python train.py --d_model=256 --activation="geglu" --positions="rope" --attn_scale=0.125 --init="uniform" --init_std_o=0.0 --init_std_down=0.0 --beta2=0.99 --lr_head=0.00861
MLP neurons of a small language model. Each row is named by its layer, matrix (down: output weights) and neuron, and shows model dimensions 128-223. Each number is 50 + 10 x the weight over its row's rms, rounded and kept within 0 to 99. A neuron's up and down rows have the sign that makes its largest values positive.
A block is one neuron, or neurons of one layer that tend to fire together. After each block is what it responds to, as a language model described it from the Wikipedia text at the highest values.

L2.down86:67 58 61 45 54 60 56 53 56 57 48 50 52 22 38 53 47 61 69 63 56 60 67 49 52 58 73 50 62 54 51 49 44 68 59 40 53 53 48 60 75 52 50 47 47 68 57 46 56 46 64 56 52 48 68 61 51 53 37 51 54 58 59 72 47 60 48 51 53 47 48 40 85 77 59 47 52 63 55 40 65 49 67 46 54 63 53 44 54 36 42 51 41 33 47 58
L2.down108:52 56 43 42 62 56 52 58 58 56 35 59 63 60 31 59 54 52 42 60 39 44 65 41 44 44 56 44 66 60 42 46 58 56 44 61 48 43 52 60 55 43 51 46 40 35 58 70 53 55 51 45 51 43 54 41 51 60 40 57 42 41 48 44 48 60 57 51 59 39 38 55 55 66 51 55 60 58 38 73 69 43 49 51 67 44 19 37 44 38 46 57 46 59 42 66
L2.down117:35 46 44 60 54 49 62 47 42 67 29 54 47 67 55 70 49 42 45 37 55 52 28 52 37 44 49 43 54 45 49 66 55 49 59 60 52 43 43 56 48 50 51 48 55 25 58 63 55 45 68 66 50 24 53 49 35 52 59 47 50 54 42 37 36 41 44 46 48 53 40 38 58 41 48 51 48 52 43 44 50 51 40 70 46 43 77 50 46 45 45 47 63 41 54 55
L2.down188:64 41 40 38 55 60 54 54 35 53 50 62 39 53 50 46 53 51 54 28 47 60 34 53 53 64 47 48 40 51 41 51 65 45 59 57 28 49 51 52 51 62 55 48 45 47 53 49 27 55 39 54 64 49 64 63 56 38 56 44 51 52 44 46 56 50 55 51 61 60 57 44 39 52 39 59 60 51 53 41 52 64 56 43 57 61 58 54 52 58 51 44 58 41 51 55
L2.down400:52 30 47 70 59 48 50 60 65 52 28 50 45 57 66 58 38 56 48 12 62 54 48 72 60 43 53 42 47 57 43 56 52 44 49 34 40 57 50 52 25 50 64 58 62 51 46 64 53 47 56 53 59 21 55 57 44 54 28 47 53 45 39 42 51 60 60 50 41 45 53 60 48 52 70 53 48 63 49 38 44 48 42 69 74 55 55 47 59 52 46 25 43 57 39 46
L2.down544:34 42 70 43 60 67 82 49 56 59 52 41 62 40 30 62 47 52 57 47 57 59 48 37 51 32 50 47 71 43 64 55 55 57 55 71 41 46 43 57 54 47 43 54 45 47 63 52 42 47 51 46 64 44 43 49 54 36 64 60 39 44 53 36 45 44 63 45 56 43 66 67 57 51 54 57 56 48 59 60 48 55 46 44 54 49 57 47 48 29 52 68 48 41 43 53
L2.down559:60 70 44 35 47 53 29 39 33 57 37 52 55 47 47 31 58 54 56 56 53 71 39 57 54 36 67 53 31 47 43 49 67 34 52 41 49 53 49 52 53 45 68 25 50 58 47 56 42 49 49 63 45 39 49 64 55 54 56 59 61 53 55 48 49 37 47 61 39 52 35 55 60 57 43 39 48 70 49 57 65 49 49 42 73 33 41 33 51 38 40 46 41 49 45 58
L2.down675:47 62 41 61 54 51 51 65 65 44 51 45 51 58 50 42 55 48 45 60 44 48 54 49 71 51 55 56 46 60 47 55 64 51 71 47 35 61 58 53 49 47 48 53 50 36 45 60 52 54 53 39 56 29 59 61 50 56 65 52 36 48 37 59 43 46 62 40 36 45 46 60 65 52 48 35 51 40 49 49 47 43 44 69 41 42 52 52 37 61 26 53 47 61 47 44
Noun-modifying adjectives. Adjectives and ordinals right after a determiner or "most" before a noun, such as first, original, common, new, former, small.

L8.down446:47 54 56 57 58 69 62 53 59 45 44 48 37 43 46 43 57 50 58 57 41 57 25 39 47 47 59 51 55 53 36 36 43 50 57 50 35 54 53 50 52 56 46 28 59 46 45 57 55 54 73 43 24 53 30 21 37 45 60 46 62 45 36 57 39 58 32 52 50 54 58 46 55 47 40 60 58 57 49 37 58 68 48 51 63 53 50 59 34 38 66 60 51 55 50 37
Periods and "No." abbreviations. Periods in encyclopedic text, mostly sentence-ending ones after dates or years, plus "No." abbreviations, decimal points (459.2), and "War" in "World War".

L2.down24:66 50 73 43 59 56 58 53 71 59 47 31 45 54 52 63 62 46 47 53 43 47 56 54 50 47 41 61 53 26 46 61 53 53 68 41 55 67 49 58 62 40 68 63 58 39 44 49 36 64 44 45 69 37 55 59 48 56 40 59 56 58 53 57 55 41 41 55 43 30 57 57 49 51 59 41 49 57 70 47 54 58 47 39 47 52 55 55 75 51 55 38 59 57 57 58
L2.down103:48 49 59 53 62 53 31 48 54 53 48 48 51 41 40 67 74 33 46 28 44 51 49 45 46 78 55 51 41 50 39 59 48 52 55 32 44 56 53 61 55 40 48 70 53 50 48 44 53 36 54 38 51 36 55 61 47 52 63 44 51 57 53 70 50 51 64 38 56 54 50 66 61 64 31 43 39 49 53 53 45 45 49 38 76 66 56 68 46 47 60 39 42 57 46 52
L2.down112:52 32 45 43 53 41 66 42 43 50 51 58 59 51 58 42 59 42 53 35 44 45 39 56 59 62 59 60 58 46 52 57 63 47 52 47 53 53 61 67 51 55 58 55 74 42 54 48 31 49 44 51 50 51 49 45 69 51 65 66 55 19 35 45 51 50 64 60 59 55 63 79 40 54 57 35 48 56 51 54 52 40 50 36 61 67 79 55 51 58 55 43 75 43 59 53
L2.down294:60 68 64 30 48 67 50 52 26 54 50 35 66 53 54 61 32 38 44 51 61 49 32 48 37 52 52 46 54 35 59 48 50 51 59 56 49 46 50 63 52 57 58 37 59 41 50 46 38 37 55 40 31 47 59 67 50 51 45 45 47 56 54 57 41 47 53 54 64 44 48 74 59 57 37 50 55 72 51 58 49 34 58 47 32 63 59 42 66 45 52 54 37 52 51 59
L2.down369:63 43 71 58 50 47 56 51 43 49 43 51 51 57 48 45 41 39 34 31 53 44 51 57 42 62 61 52 51 51 55 57 37 60 48 43 49 45 44 59 37 50 50 51 49 50 56 52 49 38 43 43 28 61 65 51 50 49 40 47 61 50 41 41 48 48 52 52 62 53 51 57 58 54 51 53 53 55 49 50 34 43 47 70 34 48 61 45 51 59 61 50 32 31 34 63
L2.down446:51 42 46 34 50 59 73 33 58 46 62 47 71 51 55 39 65 53 45 50 48 47 53 59 50 42 59 53 45 67 48 70 37 34 56 44 56 43 53 61 59 55 54 41 52 47 49 36 40 52 51 44 58 50 43 54 46 65 49 42 33 45 50 40 43 55 32 51 55 43 27 34 53 34 56 57 50 63 53 61 43 57 48 42 66 37 38 45 49 45 61 54 46 48 45 61
L2.down631:54 51 35 47 59 50 34 52 46 33 47 55 55 50 54 44 56 40 41 33 49 54 72 59 33 28 55 48 33 57 44 45 56 32 43 48 44 51 45 45 62 63 72 69 69 50 41 48 47 39 31 53 53 40 61 45 61 46 58 48 52 53 54 45 45 39 59 37 49 50 38 54 57 49 46 58 55 57 39 56 39 43 54 48 32 38 60 45 36 34 52 46 50 58 45 43
L2.down643:56 46 54 42 50 42 67 60 46 35 45 42 37 53 65 52 55 51 52 32 65 48 56 57 41 39 52 53 45 42 54 62 50 47 61 41 51 41 35 69 70 52 55 46 43 37 59 41 36 43 37 50 57 30 51 64 50 44 53 60 47 38 40 47 44 30 57 38 55 54 62 70 51 53 46 46 42 27 44 53 56 40 53 46 48 66 62 50 42 54 65 57 37 50 39 48
Mid-word fragments and brackets. Mid-word subword pieces following a short prefix, like ert in fertility, entertaining, desert, act in impact; also closing brackets and East, London, history.

L2.down56:55 62 57 50 32 46 56 50 50 35 48 47 57 61 59 58 59 67 77 52 42 37 47 55 55 39 40 48 58 64 52 43 38 49 65 49 48 57 52 59 47 53 64 49 62 25 37 39 46 42 65 56 44 29 54 43 53 68 42 55 46 56 51 50 50 40 52 55 53 45 44 64 44 63 47 40 53 67 73 54 34 52 50 42 43 56 41 52 44 52 50 34 45 59 54 63
L2.down59:57 57 37 54 62 46 36 39 42 51 45 47 61 45 26 42 50 54 51 44 25 51 59 51 51 65 51 56 62 41 40 46 47 56 64 53 53 37 62 37 38 49 65 42 46 51 30 56 30 54 46 60 48 60 50 67 61 56 54 42 46 47 46 60 51 47 48 50 45 49 59 51 51 56 45 28 58 51 53 56 40 39 47 50 52 71 51 63 48 50 32 38 48 53 48 44
L2.down134:65 52 48 55 53 40 49 44 36 26 59 49 67 40 43 43 56 64 62 53 45 44 48 43 55 35 62 33 39 32 57 56 37 47 65 40 56 64 52 39 57 61 71 41 62 51 42 43 42 34 54 44 37 45 51 43 46 51 41 64 39 44 48 50 53 52 43 49 28 42 45 37 69 53 58 37 43 60 55 61 54 35 43 33 63 64 26 58 52 55 68 57 63 69 49 60
L2.down142:43 59 56 39 52 50 42 49 68 42 45 43 52 49 51 42 66 59 42 52 54 51 67 44 52 47 56 42 50 47 55 40 50 47 63 66 43 45 68 50 47 48 58 55 70 61 40 57 68 58 47 60 48 47 46 58 44 58 44 32 48 56 56 60 59 39 65 28 48 53 50 50 52 30 61 31 65 55 62 40 60 56 47 46 41 47 32 64 54 55 36 49 48 56 51 43
L2.down219:47 47 52 62 47 45 52 57 40 35 50 56 58 45 60 60 47 42 60 41 52 54 60 52 52 38 53 48 48 57 43 46 48 43 52 50 71 47 26 68 51 53 63 59 46 67 51 48 48 50 42 35 45 62 60 49 60 48 36 59 51 67 49 37 58 53 57 36 48 50 43 57 86 38 45 58 64 44 66 44 40 65 53 54 52 56 70 58 60 62 45 63 45 38 49 55
L2.down222:47 37 79 57 49 53 63 55 48 45 56 58 51 42 47 41 55 60 47 55 63 60 40 44 50 59 53 44 64 45 78 62 67 56 43 63 47 41 48 52 59 45 60 34 61 44 39 54 35 73 57 50 48 41 49 58 59 25 54 65 54 67 59 54 44 55 55 50 68 70 48 62 59 57 41 49 53 35 56 46 52 59 39 48 51 62 52 61 48 45 64 48 45 63 44 52
L2.down239:43 49 60 38 37 63 60 35 49 41 42 50 54 44 50 59 64 36 39 28 33 59 49 45 39 56 56 44 65 45 46 57 41 67 68 47 43 50 53 47 42 46 55 34 44 48 55 29 43 49 50 43 50 37 47 45 42 53 51 45 47 41 52 47 46 50 46 69 55 58 59 45 75 40 45 30 56 46 52 67 37 50 48 54 69 52 64 47 54 50 53 43 51 46 36 48
L2.down363:41 53 45 51 47 56 52 69 66 45 44 39 45 44 43 46 37 57 56 50 57 38 49 33 41 39 67 34 62 38 54 59 58 45 57 56 46 50 59 46 41 46 57 44 51 59 63 44 40 35 56 49 31 59 62 49 57 42 35 56 43 50 62 59 56 56 49 46 52 48 51 79 47 51 49 43 51 47 40 52 50 48 41 55 57 71 49 30 44 34 42 32 59 46 47 33
Closing quotation marks. Closing quote marks, single or double, that end a quoted title, gloss or phrase, as in 'cow', "icicle"; sometimes final suffixes like -ation.

L8.down290:57 57 52 49 29 43 41 57 34 41 45 61 47 34 48 48 40 48 60 63 41 49 53 60 50 40 53 46 46 34 54 53 46 50 47 48 65 44 58 55 22 46 56 65 26 36 64 55 37 58 46 23 56 64 58 67 44 51 44 39 49 41 41 43 51 36 47 56 52 74 53 58 44 51 38 44 58 55 50 48 46 56 44 56 51 53 41 69 68 40 43 53 47 51 50 59
Numbers, ordinals, table separators. Tokens inside numeric and ranking contexts: ordinal suffixes and words (62nd, second week, fourth), number separators or units, and table pipes in stats tables.

L4.down6:43 42 58 59 67 57 39 49 41 45 54 45 51 47 41 40 37 53 73 56 58 48 68 49 49 50 72 42 60 39 46 56 57 40 74 52 38 56 50 62 50 44 47 56 40 54 50 38 50 49 42 30 42 45 36 48 46 62 35 42 40 49 56 42 43 49 40 53 52 61 57 45 76 50 38 48 60 32 45 38 42 48 38 46 53 43 37 42 58 43 44 62 60 44 54 58
L4.down8:39 70 57 51 43 45 38 66 64 75 52 48 44 44 39 60 50 57 62 45 42 47 65 41 26 39 62 67 28 39 46 55 47 53 39 49 50 49 59 54 53 67 61 43 52 55 53 75 41 44 48 44 52 35 59 58 60 37 43 42 51 52 32 43 69 71 48 49 48 60 60 50 39 42 30 54 62 48 56 49 57 55 54 60 52 36 68 60 41 44 49 42 52 48 55 64
L4.down76:37 49 55 67 60 40 61 73 56 47 33 51 67 61 49 57 52 44 42 46 36 51 75 39 45 53 45 53 46 49 56 56 51 40 52 69 54 49 40 48 40 58 44 42 51 53 48 52 55 50 36 57 57 50 55 70 54 51 44 42 35 59 65 53 60 63 52 45 58 59 31 50 31 46 59 63 35 36 52 48 55 41 49 53 43 46 33 29 64 63 69 46 45 41 51 56
L4.down159:45 58 47 51 64 46 56 50 44 35 63 40 57 62 59 62 65 50 72 30 56 40 38 30 55 61 60 64 64 57 48 46 30 55 45 46 63 54 64 54 56 49 64 42 55 47 52 44 56 51 66 30 59 49 69 52 56 39 44 52 47 41 44 43 59 42 60 53 49 45 36 42 56 47 39 56 67 63 64 44 55 53 43 52 54 35 43 57 59 32 55 30 65 44 40 46
L4.down353:47 47 49 48 56 48 51 37 58 48 56 54 54 47 45 56 53 58 47 58 47 46 66 49 40 47 51 52 53 48 60 51 57 38 21 37 33 59 54 56 63 49 56 43 37 39 37 51 44 57 30 51 50 60 56 50 55 38 42 53 44 52 77 72 47 56 51 57 55 41 46 53 60 43 54 33 47 59 42 46 56 57 48 43 52 43 55 41 56 56 56 43 38 49 48 67
L4.down397:62 48 48 47 53 36 25 51 73 53 45 58 36 36 46 54 43 64 38 50 54 39 48 62 37 37 43 57 44 38 43 66 41 51 41 24 66 51 57 53 48 52 44 50 32 54 40 53 36 34 47 29 40 49 56 45 53 24 46 40 58 49 45 52 57 44 68 43 56 32 46 48 59 56 57 44 38 60 45 62 42 45 64 46 55 32 47 66 55 37 46 35 39 52 48 43
L4.down580:52 61 48 51 51 46 46 44 62 68 42 66 58 59 55 52 61 59 47 48 58 52 49 57 56 59 46 53 52 55 55 50 49 48 55 44 45 43 62 49 52 47 49 40 61 65 70 58 46 51 44 38 37 56 43 56 69 51 51 66 49 38 56 35 34 63 54 55 59 62 50 42 46 52 57 47 66 49 51 46 43 38 53 50 35 49 38 56 65 46 75 38 45 55 53 58
L4.down671:61 61 33 49 55 55 42 60 39 48 59 54 38 52 41 38 67 55 42 52 53 58 56 66 40 42 53 54 61 41 57 41 40 43 36 58 59 41 38 39 63 62 58 41 41 45 70 45 47 50 53 40 48 42 38 62 42 50 46 45 51 49 39 53 45 52 49 31 62 47 38 48 47 62 55 55 53 29 48 54 59 58 74 36 62 52 80 58 46 36 35 49 48 53 65 33
Table and mid-word fragments. Mostly tokens inside wiki tables, strongest on the space after W or L before a game score (L 14–49); also cell separators and mid-word fragments like at, oc.

L4.down9:61 51 54 55 62 58 44 42 37 58 55 54 53 53 48 40 54 46 54 74 55 57 48 42 74 45 63 30 42 62 49 52 40 45 47 61 48 29 53 79 61 53 44 62 52 53 54 49 38 45 63 44 58 66 43 51 60 69 50 46 37 56 52 60 37 37 40 54 25 22 61 48 62 54 54 55 37 30 31 41 53 48 58 34 49 70 57 46 37 49 45 63 43 56 61 57
L4.down51:37 56 37 57 36 69 71 49 55 64 59 48 48 26 56 48 56 35 31 56 58 56 41 27 57 35 64 59 44 63 37 54 57 49 48 44 40 57 43 50 31 56 64 49 45 56 45 50 46 51 63 40 54 51 34 49 31 39 70 47 50 71 45 49 51 51 40 56 41 48 50 57 59 48 46 49 41 53 42 63 42 33 65 50 43 39 46 52 60 51 59 53 39 50 40 43
L4.down90:57 61 52 42 31 57 64 47 69 35 39 47 23 41 54 46 59 51 43 32 55 60 56 38 70 33 49 47 49 44 61 47 59 51 51 72 36 59 27 39 41 49 42 58 49 38 58 39 49 53 51 55 57 56 55 50 54 55 42 50 41 60 56 60 48 46 53 47 39 53 51 51 40 48 55 52 54 45 51 49 32 41 51 45 59 52 56 48 43 57 46 60 48 39 58 45
L4.down121:69 63 50 52 53 35 38 56 56 30 41 56 43 50 56 44 34 46 51 50 45 55 56 51 70 52 54 53 49 46 49 44 55 36 49 75 45 43 52 41 56 45 51 49 39 56 49 37 48 50 54 55 66 60 51 44 45 37 47 42 49 51 61 75 63 46 39 48 40 67 54 51 56 50 47 53 55 46 50 41 38 43 44 46 65 70 61 48 57 42 37 58 53 60 57 50
L4.down134:58 57 57 56 61 42 47 46 49 63 43 25 43 52 50 34 49 44 58 47 67 60 47 43 53 52 48 45 38 39 55 53 47 49 60 53 46 51 46 58 49 47 58 45 53 49 42 49 39 55 62 40 49 52 42 48 50 53 53 70 37 55 52 49 49 34 53 51 38 56 55 55 53 65 46 53 54 39 64 40 33 61 47 58 51 68 62 38 39 44 53 48 68 67 50 46
L4.down323:45 46 33 56 48 64 46 49 64 51 34 38 30 55 53 57 44 34 36 59 46 44 54 43 50 54 55 39 57 44 45 53 62 53 36 52 59 54 37 42 56 50 45 50 34 56 66 46 54 34 54 38 50 45 62 55 39 60 49 47 60 54 55 35 61 56 54 50 49 30 44 31 44 52 52 63 53 27 49 37 39 50 41 49 35 81 63 65 48 63 62 43 48 45 60 59
L4.down381:53 39 52 49 47 62 70 53 45 52 54 44 49 47 53 46 40 43 47 52 50 42 58 48 68 47 63 52 40 58 55 46 51 50 52 66 69 57 48 37 54 39 62 53 40 60 34 49 55 45 59 53 36 36 50 49 51 75 45 51 37 49 47 37 46 47 44 35 42 46 43 44 64 40 60 27 38 30 29 48 51 34 38 62 42 43 56 50 60 57 53 45 60 62 52 53
L4.down451:57 59 47 52 56 40 58 58 72 41 44 44 48 48 45 68 71 33 51 51 53 38 47 66 54 44 50 32 42 49 58 79 34 40 54 55 50 49 41 54 41 68 67 44 64 48 61 70 50 50 53 59 48 54 45 29 47 56 57 48 52 53 48 40 64 42 50 44 30 51 50 48 45 40 54 62 39 49 60 41 49 49 65 45 40 59 67 47 41 50 58 39 65 37 64 33
Closing quotation marks. Closing quote marks and brackets that end a quoted term, title or scare-quoted phrase, as in "serious", "learned intermediary", 'orphan'.

L4.down17:52 40 38 48 42 33 55 44 56 54 46 38 36 46 51 59 53 49 60 57 56 47 45 47 58 40 56 57 35 73 46 44 62 41 62 34 48 45 69 60 43 57 56 49 49 55 34 55 56 67 44 41 58 60 42 49 56 54 63 54 29 52 52 54 65 46 33 68 54 55 36 44 52 36 49 37 53 55 52 43 48 45 72 45 45 48 37 45 50 51 46 49 55 61 31 61
L4.down35:44 54 31 48 44 56 55 34 32 66 44 53 56 46 55 45 39 67 57 37 51 50 67 64 47 45 44 59 51 58 62 36 52 38 59 51 53 68 48 47 41 56 61 57 49 34 58 43 52 52 51 47 38 66 66 46 42 54 39 43 43 50 50 81 40 53 74 60 53 55 47 53 28 56 54 40 65 47 56 63 58 46 67 43 65 50 41 61 50 62 46 48 47 44 56 46
L4.down60:50 51 44 54 43 62 51 56 65 42 32 43 50 57 56 48 51 45 43 51 56 48 36 26 46 68 46 44 42 63 53 63 53 51 61 62 51 54 48 56 64 48 53 59 42 54 68 45 41 43 48 49 49 48 55 57 69 44 47 61 48 55 76 49 44 53 39 41 48 55 52 48 44 45 63 49 39 47 56 76 48 65 63 47 37 42 49 48 53 71 68 57 68 67 42 48
L4.down254:53 45 58 54 57 41 55 49 69 37 63 46 51 55 55 36 47 78 58 40 44 53 48 62 50 41 38 57 39 54 42 51 34 45 34 28 52 51 56 47 65 46 45 66 39 41 55 57 42 38 49 63 52 34 65 52 52 46 56 46 50 47 41 58 46 41 48 50 49 37 51 34 46 45 56 40 55 48 65 45 53 51 57 42 49 61 62 59 45 52 63 52 52 68 57 51
L4.down304:55 46 56 49 51 48 54 46 37 64 44 55 45 48 36 50 39 65 60 56 49 50 34 48 68 59 55 46 47 33 40 45 63 53 35 44 64 45 41 47 32 42 50 46 55 42 57 44 65 59 45 38 57 42 58 36 56 68 40 56 42 50 40 45 44 50 56 50 54 40 40 63 48 44 53 23 62 50 67 53 44 63 32 62 66 54 45 37 52 47 46 43 41 52 48 56
L4.down358:56 56 47 42 51 58 56 46 66 61 55 50 39 66 42 44 45 39 49 47 52 46 81 48 57 62 37 44 38 68 58 42 48 57 55 65 49 49 35 58 51 40 53 41 50 53 47 30 61 54 39 39 51 56 43 55 53 58 54 50 51 45 38 60 51 47 56 41 49 43 41 41 47 46 48 50 31 44 44 47 54 54 51 40 35 51 37 58 57 40 58 54 54 33 32 69
L4.down362:65 37 40 58 38 58 41 64 48 43 34 60 56 52 46 46 35 66 54 52 42 60 42 69 55 55 66 49 39 55 53 55 57 47 48 41 67 43 55 42 69 54 72 32 42 52 48 54 58 67 48 44 41 64 50 62 46 62 42 54 59 51 45 37 39 36 53 65 54 65 50 36 17 36 60 56 47 65 39 52 49 55 58 43 48 43 42 49 46 69 49 64 38 60 55 72
L4.down672:48 44 50 33 66 42 45 59 53 56 43 54 50 52 44 44 51 54 50 60 40 67 53 54 51 39 73 63 50 57 54 47 70 38 68 44 48 44 43 36 47 47 29 46 41 44 53 55 49 81 45 59 50 39 58 70 37 43 51 60 35 64 42 57 41 44 36 48 40 33 56 33 58 48 60 33 42 60 54 43 50 50 57 47 45 47 59 50 48 49 48 55 47 50 53 54
Word after determiner. First token following the, a or an, often a split word-start (or|phans, for|tress), first/last, or a space before a year.